Weights of a small transformer language model.
Size: 9 layers, MLP 3392 SwiGLU, vocabulary 8192, 167M parameters.
Architecture: rotary positions, no biases in attention or MLP.
MLP neurons of a small language model. Each row is named by its layer, matrix (down: output weights) and neuron, and shows model dimensions 858-953. Each number is 500 + 25 x the weight over its row's rms, rounded and kept within 0 to 999. Numbers have three digits each. A neuron's up and down rows have the sign that makes its largest values positive.
A block is one neuron, or neurons of one layer that tend to fire together. After each block is what it responds to, as a language model described it from the Wikipedia text at the highest values.

L5.down2664:485494502527493510506494511482522471490546513509488466528483464538541497491561538526511578473508477516490522526518458573503534550532476466485498470529479517519484474520511516489482468479481477486517521509502494461516438486504490521511485500471494514520477504513480531534491496534453545509
Pre-verb slot predictor

L3.down713:460503513455514481461500471479479500471498490507539501517491503497499529512518491512519510507482519500466519509505491536489466525471479546505511476571511466463456486499510452520519513490480478517501527501467478531550508497428495483453537481477524559524517512505475441540522510514483523551
L3.down2920:463486485491496474493486504495466523488488508517520497480499464499448491448496519484460521524472447500503518520532468548512497515479469529511523445488533527449485509483486479474567556556552508553508518527496482491482520487495502490494518475491534497449494469477524489526507481509534513519
L3.down3228:495495523489493500519523519503489441503541474508511499470539498477503544459542528457529467495498539509490443503471499466487509497536497494491522479487498439503464483501481507500538514532519528498522518524498505500503494481483523505484464542538498502548515500506498486516520453524539549477
L3.down3370:506482512500544509484503521537486463459500455469532527492506454487487507496518492469480467493537511498511481497519506494508492501446521539482497489513516510472496480489552501484507513460522486525506488526502476516536513496483492493474494523497494520489479481523486479558535550525487513493
Foreign word-final pieces

L6.down750:522470511503536449504499507476508487503468491447495544509495496489550468525481504497462496517494476487543494527496472463524496451453537528503495494501477489506463510520488526499506484484473519455478497492486493497544517520516503518525474530516494509545505497492515525523439547509449515561
L6.down1142:530507475516538472486454503526541510472504528557539510525527463493487551487492541490482497483500511486502510539533512490504452498463510493491541496548527538493490451462552496453521487496533493474456539521517540547488485482520466514517528490495501445448500534489545479494484490502526478475
L6.down1663:534499431488495473504496522486534500509507523523506533485501551482505515509501503461484531503546494476501492482473501487485490455469505489458518517524487507455481486528501463512456460521518510511513525513527469547525481484496485474551528483513491455508499526472500484552479509513496415499
L6.down3299:486549478521500501508480510498469528491463521481510489535473469531502543477495519494525520517464494494497509507502500483520524497512543457494491533517489519470497496485481488498503472469509499478468493479506472490529463494532497513496512544491471493512467495528524510526499462545481473541
Abbreviation periods

L3.down16:478470490482569536459538536510498503480531467475485480484481491551478519547482507556540481542538504495491528483441509504511485456502511530518504502514467493552505519500509497544513473486493494478490505482477534513535465522510482490516534518491508486512515537499495448496523478470560477482
L3.down569:510499523531496462525514504501489516454496468497530521520502541497495461497546505508485514512542513493471498471494478524487520444498488520532479524504491518488507516491532508531520503494454524442509512493490467487521463469506478494481528503501518489542498483454479533478458445541515506511
L3.down1637:487459496514552504534503491539490504505456492506506485484484495500494485530479474510533485475562483489498488505519448510524477493530503494528529524463483518458487528482488489484501471529492491539515472486491493487513469483536508475514476504479521535470494508490502502519497529464522483471
L3.down2338:466508513501489463458505482535486488547517513499536503531475534518447464537522530508505492498458493492472456444483488499475487487505554522515475484510526521496520530538513493530562517530536501529537513477462486503515515472488520518520475492512523466497489537418486490522520538505500490445
Mid-name word fragments

L6.down428:532492471527455529496485459477488482468500497487455473501497513478474552483485511549503496494495502492456495530537518518525500473489508498509500483493485514504525543478497508467518488510523512487501475501461486523470481536523489543469492479505530503473490512510502506509492523524511517489
L6.down1707:504499428485473510499491525506501489524509467486557499556539474493463532531490523466530519496464511519483525470517484501518522480508498495441485486525462507550547470490527467485522488495477507494434507480494506525514468500527514522521467469485539543530520511475527466571469525523459534528
L6.down2714:470518486532505455463521517515498479512536523479549487505469519520504483483493525486490513496486478493471463520493501508538500499462541456501523481511457481523507440496504483484485522511492509482469472533504497554528460501515509502511461561448498521483441467499518506466523510470520535496
L6.down2829:480493493497575484473514519495514521482489514450493486496530546508526488521518520513488525519543551530534477500522505485548490489471496513522501490499519493477490486525530506483533486521500481517522502544514523492533489498526519488525500520469506501488511529543506491479535512518531510482
German word-piece endings

L5.down516:516509492480543519472498518541541491509520492524523508512499526489516466507495520509500524488499520496538520499485524497472488553464462518514524495494497457508499467482505498529486483503491460505525484482503491496488490524479525525519531520496521453497526499486503509504490511442497505502
Post-nationality descriptor tokens

L5.down572:462492500539515483511502490509468491488506510462477497495490457478529493519504523500469498496513496498490464483522541551492477519498508507487523493461515486466541557482486517495501486517472533453529459481500536550511503521469458519527494507462504526523511508520491462522524499512474491516
French-style name fragments

L3.down797:486495517498454454506550497499503475488473499494511474482525491498506543486464507510521506535490508525477465497530498570459481518520514456490481489536488490528528529532571566486444487543510459462508467496490463483504486489492468445494522471538521543440424507502499542511486495507500492505
L3.down825:538525477473521538444492490458532464488533497472489572498495479480489514494492501491468500494492475444505464525469508574511514461489494523474483499523482486512466518518486481507521534492542555445430462521514475488517475468483501520513433513521525543518494507472526511507514496465500533502
L3.down2192:515506481457511483488511509513508511529541489503500487499482513483574517477473544446548526520515542464485527506480484546538484541507469484518464504478434504490506491516481501470517539489507492459486515506529435496510501504470484524496479507497515518512439497474461558541512535501485542491
L3.down2914:492482484517477475482511527489486481530508508480476521457495523498534520480481516523482516461565527492486483552524482528496503530504486549476476534461506506483494522473465495513517522487491492468529504478479483454502520471438514488464509515513513517524468496514468542528501472457491505469
Adverbs modifying verbs

L3.down1206:529496485478506538483545477480501529494526498507484495515453488474526492474497495492513519534473488525463512527506493502535497529520500500510488480502495462500479459464473502544467476511472545517483447492466499541511503539471480488514493461494527510524537493514514500485537486522525535476
L3.down1391:482502517493515483491535509494499525516551478487516489482493509467479486491554509506524516474459532535496502523491502475487559509538463526454516489520494467507488531527480540514488521551489473528535489493503528512520519477493496474511519508508514518517471538495463487522508522495510474496
L3.down2857:478466513516493491520501468498519515472519513529542506484474465510494508508552538487512498497521475512492470533526513478485519486514477495474452512511480481534520517492532497481509520509538448509522504477499499504518566461488497506478509524498530495513507480523462515497505457464502509495
L3.down3030:478521471415478511522474512512470484448508481492472533533515488512550502475495532483480478489490501490517517514489524490501464472511536503444531477540537480510487513483492504522514468529503511535533504510501523486534472514544501449504539481477547521530538494520516463471499516507515498524
Mid-word subword fragments

L3.down121:462487483490477477466496537457472510508478479502500484513466487494510519495499542487525537487494492490505525501532534501486481497505544498511507487495474539518536501504508537488504528491481518533492476530495497475488464512498491540488523471435451514508515491482518526537508467485450473522
L3.down1630:497526479473496498523500502523500540507515531502513553489546458499503492461487528476471516496504474506488517535547525498495523482540485539515520525474494523492488497527476517511485544487520460522493498503559492522486524496476503524519490507490501513520497446480534504509504518477490469524
L3.down2434:463490457497544471488538506518462528518486519471497508492478453498512472524476530512486534500499478495498482538507481479471448470543511541542475512529466505447509523556495492507453491471551539478488524493500464491527451543506506513525541478489473536450487501504543484499526511522508463492
L3.down3314:516518482486509485510502480518534464487497473469442511501520501520477466513529481474469524473512499474502481482520518459524494484507466499500475495502460519488470492500505514479482507523474479486534482476570501472497518507488493487520497533501472518556469497503498543482507505469525504526
Start, resume, join verbs

L3.down444:527473509505534520510541528483491479491463502472507484484464496529481510538475511458471517480518470538488492504528547485505520471476520511515556490528472510461507495514546510470491493539488509512534508524497480474493501484520482504550469518506541511468468521483484507477532510520518507495
L3.down2995:531509522529488472496491474483514537484529494520501508530461502510488485471504502507480504523548517495476514505507469485510491473489487498533482495513541479485500507528472473527497469466517491517539515478523494481511534481499540484488490484468503472487467481482458504521448530499484511495
L3.down3099:476477499484541519509468458502476509490497475448488476456455471507487452548505521499494494469544479471511520506466537478468486455531515514484500498465505476535513570563474502496454515549476522500479516497514505506526491443484462467507462510526508526472495508480460533482502482495504456514
L3.down3235:508480516520502511504489493480522503508507524459468474457475452499508518482542454457512528505496488529555518459476524513475509473501461485467498532537469501514521511493495533497471495502476473514532492498493491488507495479514471466555507465521505488508505506514475478467508468482520502459
Continuation after word-like prefixes

L6.down2156:477505512503471525479495493486569458552510472502516499553463462488508529479512483524507496518519540504535485492554504558504487526511478520485491466483505459477468478495515511482497505470482496441504546529497505474493510525473481553479489505472494514514455526459481476535508451508450527507
L6.down2183:532464531483531496531513523479505542501527460505492497487544479528481463501504498497500494481539510499495467524536482541498475499488505474505486507476456501494527451464496514476474498536505499528544468456492518488491507504491518469488482494500495523558490486517521472494512498516516488488
L6.down2333:482497470497493505481483504451467494533519510507492494534542457518535496479460493468488491518489511486550494450523512514466537506527500472472479524512477501511458560437489483489496514456517463478517495493533468489469523536506512495509518532477524535459533483486513486486511523462479481504
L6.down3292:439492514521477496496505488501492510516515537511491500500546494507479505470493481482485488560506528472506505502536491507468512553498454480500471480506476553454468527507497468477460478471520525513553510515527503456506504510461510462524523501498530494533520513512488453514505468537512473506
Infinitive "to" before action

L3.down256:520530467494439509507509501468495518520534526516567508504519488536525505516506496511476490503512516524515520483527477519487484476474483497494514530476538516504523526476499497489476515491540480471497486549542502567492494506484485508457549509482524491515487499487526493511478450524472491479
L3.down508:497538491536495496507501440507545494505504534498544468508517498482481487508536502499505480480492549513509492481480507517445468537470489536499534495486533514506483528441499497469543508481478512490529514531517553525524518526472475504483466507495509456499519519498471508476499495504501527492
L3.down1098:499544534509480489501480517519514540507523540457474493499534490504525514467488510484452480476498510492524477498510469454477495457484457473500518490475490486505492514488497497481489478527484484416486509517515594529510492503496470488501492522480525502489495503481472484534493511486443493510
L3.down1150:557534539510464498487471521519500534468516535523497503478544501516509512483510533474456476495463506492517493480516468479464478455505517507493514459504531525478504503467523514481526474537488514432452519531521619512516480477551507503490492468491525494518495501506510497481452517516485487457
Non-final abbreviation periods

L5.down342:521496476530482520538498552485516453507512479509488500495524458520501546491507510512548513466530470481526484539510526542443486445544458528487504506486491493556483543517519463487530512459498509477480460450529484465510498527523519500497477509466524514508505531509540521506500470498485517513
Verb after subject noun

L6.down573:520529476525484499516520487511460463488526457532465539507436466474531511497443491484457500534492493475507454516445509488517497507483481511503481497503465519495476492498488455505497491472521505543463528505546481537494487520477490503534514511522466515523490534483494495494468493510519480519
L6.down2265:482499511493522465489523527497494490466480489449516484500500523491510471474531513481482517485533497462490445457459484494542429514523514490523447503486544529514462488507526469556504516512464453459502524494523478512504481514502515510519467528475543511481480518499523471496502488510474471528
L6.down2756:488514488538484511512510525490490522525490452472511513502486463506533516503494540456476529517502468476486552487513498468491501477485495486516480478541493482524501475440460484437498531463532534482466495502507509512483539519507513484470556517472489533507532504501475507470518506550458498519
L6.down2950:487533504527519515509492511480467488490474456498516496471435485521486508528497498512500517497501473504483513512531531484475524470477481552489536518506485501506547531532486513505475510502480560453519463516466503543535503511481502500511476496505527519492515520508566541534502479502477508481
Romance-language word pieces

L5.down3282:523490511536450484497482564492496473481538494509459526528487466527504509473493502455487507519492517525521515473523469506462525527499497513487458523436511489492465450490513499447510514458525537466552537471507516488509469513472508485483498527547470552506478473484498504495518483508484527498
Commercial chart performance

L6.down1082:499525498507509494431480464515467492516507471556477486498497518505469520507534486506536514562506489495527485485523477494481488490469446508469504524455538473525517526510461471477524499486525516456520495508530441502537504497470476475466459495493466513511526507511522461476461506508487494507
L6.down1871:497481489531537525513451478494447511509465486551506518471518433511519525524521502509479474536482470504551486470471536533507502497484510503468544532519495518539479483485559518539545465490558487501505450535536486437546494556475470524461549522494590507508491470504489532505487497484499464489
L6.down2085:517480491500481511555492509482514527507495506537518511524519434506519479491463506498504559504504474497516492497501491519506517489458532467453484480459465523507508498469483483524468501457521488484491480466520498525493494497493497523509502508548519533525443484522507440503504476472482497509
L6.down2444:476489505513518467544465496483496517494538458491496569507504488457482468536423503518551513489511513470518527491533509485556503531477529503470482510485551509447481457546493500534458525429494501467477468511472512511489513506499507531471485515516521519523521546522491497505456486462467472499
Event-onset verbs and auxiliaries

L6.down803:518506542505515541468481518472456511484519507489503497568487480493504527509488480504477507471497455491553514460473499528482535506503508478514545486512424529451477494522480521546490503502531503524474499487488484540493498467489502519531504515496459460491497523525469477472533529526529474483
L6.down1059:500486476493504515473506501507481524542523466527514486508481476499549515546514491528518557501522507519488527467505437484532487479461509540501479470518492513452471529549505494458523497491511540473531503499495473497559536497516545485544511515512526510513459508512466499517512446481508455497
L6.down1615:487516513501539485499506487501492491523514478503462481518505461513490492490495554487506502487480479476506467499561508506501500510520508526469513467499526505530499487506511507506545494528510500523556506487500477452483466546520518467498511523530494477476462461517507505501517527508506516502
L6.down2147:497489524509529511490454512495492510490525472502514474515549517499542510497506501543514502505461471512482521498466513470487487539476488491513469532537553537517544495497520538464538510440504502456520462485496475473519515505488485510484470513524485489480473533510462483522551518509501484485
Characterization complement markers

L5.down2717:444495505466498535503516542486477487522522500521474503529538496518475488499498517493502478489463544493484505482503540508526506509496503467474471530465509469539559508469478496510516507544466532514471488515478482529527489516482517458482469506519479506570485476532483489506510489502476500481
Mid-word fragment continuation

L5.down1558:502479478545494486472500534477497519544497508554476492516497519517502519549489484513465512522500482543448507510443489496455495483499504506520512511518509502467514455505539501543492462472493531513512540548528516518557498491477511533518523530492530480482516512523498511496527496503515495520
Collective group nouns

L3.down301:510462503537533508545510508483484506505481507540511510478501525483523520500473513531503517511494530493496515541448501498530503558478485504525524557499475507555489410531500532513462508453473513484531487506542461532490508496476480520504495504494523541494452529511497460489515456546499502507
L3.down398:454487452524479496503477466500510502541504461505445514468490510505531535527481496534500523493521526500446507501492532477467566472490511497517495517466468481496530481472515499499516447474511554475498478514495510531504475512455492499474533501519499497481505513503525493502501522531507481438
L3.down693:468524455500468463490465547497528507519486522497498515469492507492517506495490539490502517483469533426460515483489501493459515481509472499484486516518494471538527490496487492504491453531520490492547451480488485459533493481516471527513530470500469517504568427452468471512539492483479487526
L3.down970:526479530524519502508516509505476521555449516493543515457519498477521481522492457523541553503476485525512553487459467557449495530500507504520532487506484492489464457493478475493535520514446518546524503501481542485505533486512484500491486489478480512511558532488505504478504484507499466497
Location and birth prepositions

L6.down444:490503474485511507500515482506515518547452465482478503477491513514466514499472524516506479512478537497504492478464467547538538522492522492530540525489529525508493541466523525479482527506528524543435482499506500495499497486472514503539531551538498506498539530466521467503530504484504496496
L6.down1152:501483491510504486491526484508500519520473466551561518472468466482530481510508548492512474490517537504501472466485547462454550491489503495490498548489530524475478524494530533502475528463515544494528499500471518526518474497538512487491484504508490520489538493502457493498494479505469516513
L6.down2415:476480479433500495549477503523520526566515488478484461480498507477534505517494541493537516500523485490500472508484482497506508518492496497499481527505517453422440473481462508501513533497519523476539494460515504498511465494506504518486501510486494513479504483495499529526519483514508490519
L6.down3125:487484474466496533503515499548516502522510495514513464451472477470533505487472477509517477433525496474498543512500479513515507497487517495436522490509532491526507519466528477480507502468520483494493503482457503502512517498469489537534510524515518512477504523473436498529520486517530533496
Wiki table cell separators

L5.down2372:501484540536443511519536533475513498495501520481490510493486471528485458514487456477523465471458537482504482499489489474496531523524511546455553523501455502500474485512485510498511506534519489504521501540487504490514526518479521527459469463509489532548556522522477488447484492467509516491
Attributive adjectives after determiners

L3.down638:527478470498473510517495522513454528481498493515555555492537468481510491500514477477489498491486487482487524501485503480452516482508469501483528488508505481504483443489525501497512536502516467436478489507554518536486474483450510524496499550450551466522512440502535531494500519501470472515
L3.down1803:486488505466493504540477480512519495492492510471506513517514503510495477488501452527483496519506517503544569474478512519533483506456489505487499469503506516474496510531512500538459520495480482506456552508492493501513534491501505552520493501485484517494530530519495499501507524447521496521
L3.down1877:493513519492534504473506517496489528491526454534526553529490475519498480551495508530500487485437462518503500510475533514477480513489521514452524507491506504530487502515465510507457470481505516528464533496520501544479522489532528458527502476413492484500533482505527504552477532470527511485
L3.down3355:488521496467461517468464472521506514542550480495499534492479494507488484502501500484491527545485435450474495518496510547565496523516460502497510502491511519522543557485544487490449545490527498479496482521518490558482454530482510503510533550492510501501532503493509489494530475473531546480
Table cells and word continuations

L6.down120:504498455509508510486510475525489513515500431472560490482509510501465457469502497517498467500540452472514493493487463504507477502556524510528486503529510482490519491483481488511539487508458470486515495511510500515465512489496501491461504536501502444456494501517514495482508508485487504484
L6.down177:516520506464479477449522515483492504482467539485510476508501545505573519523549483573480463519513509504497515496459494514478455490490477529498533486465517470454488506509484500518477528508493504487492476487494487537532547489488468554531499484469500515545532555473450500517493507446493510508
L6.down248:467444524510472462490479492471494517512504505485518523512518495500462490516502496511497476501450480515493536510508474495459483476493470507545481524458506506488507509518489512473452470481464548520491509548514502540448452509457510484524539502548532498461529516511467535493470478492531518509
L6.down592:510500482479484440489461526451505501514464497466521478514547516522468472511512525486511483519518500475505524525474481511470481483512481505547515497444521510508491490475497509495491523454476477519496548504515533497485489518489484536549516488454518500482556505504529493460491454495494508498
Person description opener

L5.down1599:528556506516504466440499508511533451465481464525487507501517461492497516453522525505520545495482454561470530470505515516505498535532460500495514492519471538558498508495492498479535513499511505476472484473522481483488504508467527510554542512528495440525504482473509463492466522469491488497
Table cells near row end

L3.down519:500473464467504524508533472505514482478551497484522473526519513544513521502464496468502474500476486553506512490506489511465468544466475521442473470484509478476499476467527490510468524487493486491490504522491448529516499524502498491502520494501504484469512490526514472497546492518466488528
L3.down763:496478479500494507493540510521491495457516548420487515568511507510512519531468530491490495509477534531487505497487507512450518526487480532519497481485511495539535477516503507511457501493493470507527451502491469538533512494492510497476525474487506511484481504491518504500516517505479469507
L3.down1247:465500468523528465493488486514530471494474483455500440518506526451516513490500543443534530477465477473507468479473500560516506493495512493503501529500540534510523478501495482494495517493427483511473536467498479560446492468504498487489545480533512497481509501464536512499469532488471507497
L3.down3164:475497514477535509512501489480484454491516499481470484538517537496478518483505551505497478521448495488519450490520553527467501501476520498489478490484515480526530485522533500491560477517474474496503469457468497498475506541458504500427472499461476513466498544514532502529507495506483548505
Nationality and country names

L3.down1119:471491543529520496502463469478481516467515487533527544487503493494471488487499513519500499499519551508454475473495497507500479484534553548505498491485503542495480521511535517511509490514490517497481486454499492509507470480498494479521477540482495535536486463496523520489481471449489553483
L3.down1475:529536467490474507510497508502491501558508530518523478524491510488481490523525471481488486480469479464490531502524521466516523501509543479552535508444492523537507538528543480500465549497493496542517497502470477537510503479480470484479485492498481508509435512461496528523518514516506511536
L3.down1723:515537480524503499481525516513485518532489495454505510539466504501505502551508495539493485437470460513497474528473549521464506481492508494505523504502550520528547493509508525461478431459534523496498499495513494507486465516508501492506459487482477498480453476514461522520490558521545468541
L3.down3286:494503473498536526522511503519517514504481496501485497516470539497522484524500514510507506480483531503494495459517587484485513514488511543494486488468502527533492498506474501500465489526523491461559531477513517478515468448543511500485500528537455442562489506473504494508481501489534466479
Word-completing suffix pieces

L5.down1227:494501505509494519489492482534570489532500566527516490575499473509463537448491535477474499496488513489518535486535540483447466485477530483460521551488491498477513483467535486487492467495491515432440504505512523548501514505475519470472516484482491470542521514458496486515538505533504461491
Abbreviation periods

L5.down15:501503480503535508503468495511485496475462475556496496498508474498546560510541478523492468541484505513491499512450478472468500478570509493526481483527494493528484517489553471493479477438480465493460521516489452469520476528499513534518522498492556484508518504462492481425505481533498465494
Result or destination link

L6.down64:506510484470482480468545469493462504514465458497500518496478514530516461509521522466500520493479476521522510492494480446511517529497509473467498464474512501454490525471544482484507510432505547457478534500528501524460474507527503544553494481466456489527498465479492519455535458472489487472
L6.down1810:472497474477500528533494498508511528467555473517510478482507476496513495497525514540524492489481479525510504512536502511492493496489471469538479519487471447497529500509492512500527525478499533479492471554520479529493473474488498487426493522490553511515515482539482495509517511472493504476
L6.down3027:506523505554507497485514492545495472462493495506448523501501495478500484462505559487493530511488506492540481528482457511506543524530508479481499489490520513460499488479519525472497510530479563476520505480531466515506465480533513502476499493499461520492528529542511535490545463542510503516
L6.down3369:528493519497473498487544489536517509473507525494492473499516507459473504499506518503523493469497543492515501479494480469534517509478505526521530511441487488458461489523549458473434547479494534461507514464500519538509503468514463515461488485514500490509508510501535502498507483520511511516
Place-name connectors

L6.down928:499506476517512469503486527462513472498498445445497488465520515496505491502505516498502530501503450449530489529487515522529466509497504543523507497505520534493509503498523497550544495500510512531472462503498474467491508493500488560528470512475439534503489520504524499487443471506485467504
L6.down2287:552496445512503482481507505497506505469515531453521522496513491506506474523487510444470450503492485451562464511494479484485513509533486496489502489502491501507475489470508495542533484517485511534476505498516488519545481482478514502475509517481528485519480493475526509454545505485505496510
L6.down2526:465488516474520522504513475485502504492521517495496507509478516507487500463479494479502490523485494525540507561451504499471470487534463461474499512509502518478522532478506532535491538523489504497485534467482481499481510476508477528465507487480531482512515489496549499483510462511496490462
L6.down3063:526506491484523502509514529490467507497456490517547478552492480508499515520487498504514445514476516452485485466446499468521508521454545507509528521450530500523536487490452472542506502466460522458487535515488516464542529491493493548539503458484472501482487500497526504505465527519525507499
Mid-word subword fragments

L6.down1324:486476494515530489545515510514509470487497537491474529475511481479506481508478479506542502485515499466556488486521472524506480502510482542476526482437486483484480484469508498501510483564513521474555514477496462484524547491457477444488504472470450459518474533508502540482501552483537520507
L6.down1509:516474509480538503515552485498501515448518515455508499494488497455463480507503486495495494517458518495461478450481474516518498486501490550504542501517518526533478540474522515513478523512488517447521502529505481499486487478505505451540542481491468499484487506471495542512496500481487483498
L6.down2151:437483546513500524468546524548522480466482485479457507524527499524496485517550536510481487480486527492523532485524468511503455528504482491513501452470487506502485471477496508485477534531538529520492500511445487495488494490469483482496461509515473484489461509493515526485516505488534500512
L6.down3015:534522491544507514540540513515505523432471479494500492513520489543533543516436529536475485519460476497485491475447516523500545503510511482421503492526534535488461499468518495515475522482483493499460469522545496469506505533485490497536491483489475552504478481478508500514508505495472529499
Perfect auxiliary have/had

L6.down343:493498553519496539475530497471522529501528507494505498485498510515531503501492492475499505537499535472453549514529475515501500529532490499578520509548503503479485508501459490507519494468504447510443520447502454480480506515469499478457484533533480465510539496497545471491493505466502471521
L6.down370:461483513490486522551504485501536509530489493486502519471506475502538448479508529510525536537517469513476497557501541471553459539441536449523514514522486517541510510492473490489488456494455472488533481496519484491455450491496505501473516505528507495494485462503489498534536529502511507499
L6.down1466:526514523481561503523533519481469536504499451529480470500499490503473499505518512466494475485488470488522460510504527517463513533510481481499484508532474481499465523503504517530539485552476462508470510505534518493465481491446484493546519490485510526472472530526473497531470504453519514505
L6.down3232:520530483457523506497476498517473500494485505485507508495485501491538471526486512517517553502497528503457515532541472474487488521508507465511485503491452544506486481492478443506498512512503482471508519522455543514468487496533476477458548487454512504521475550502527443466518477481502492450
Quantity determiners before nouns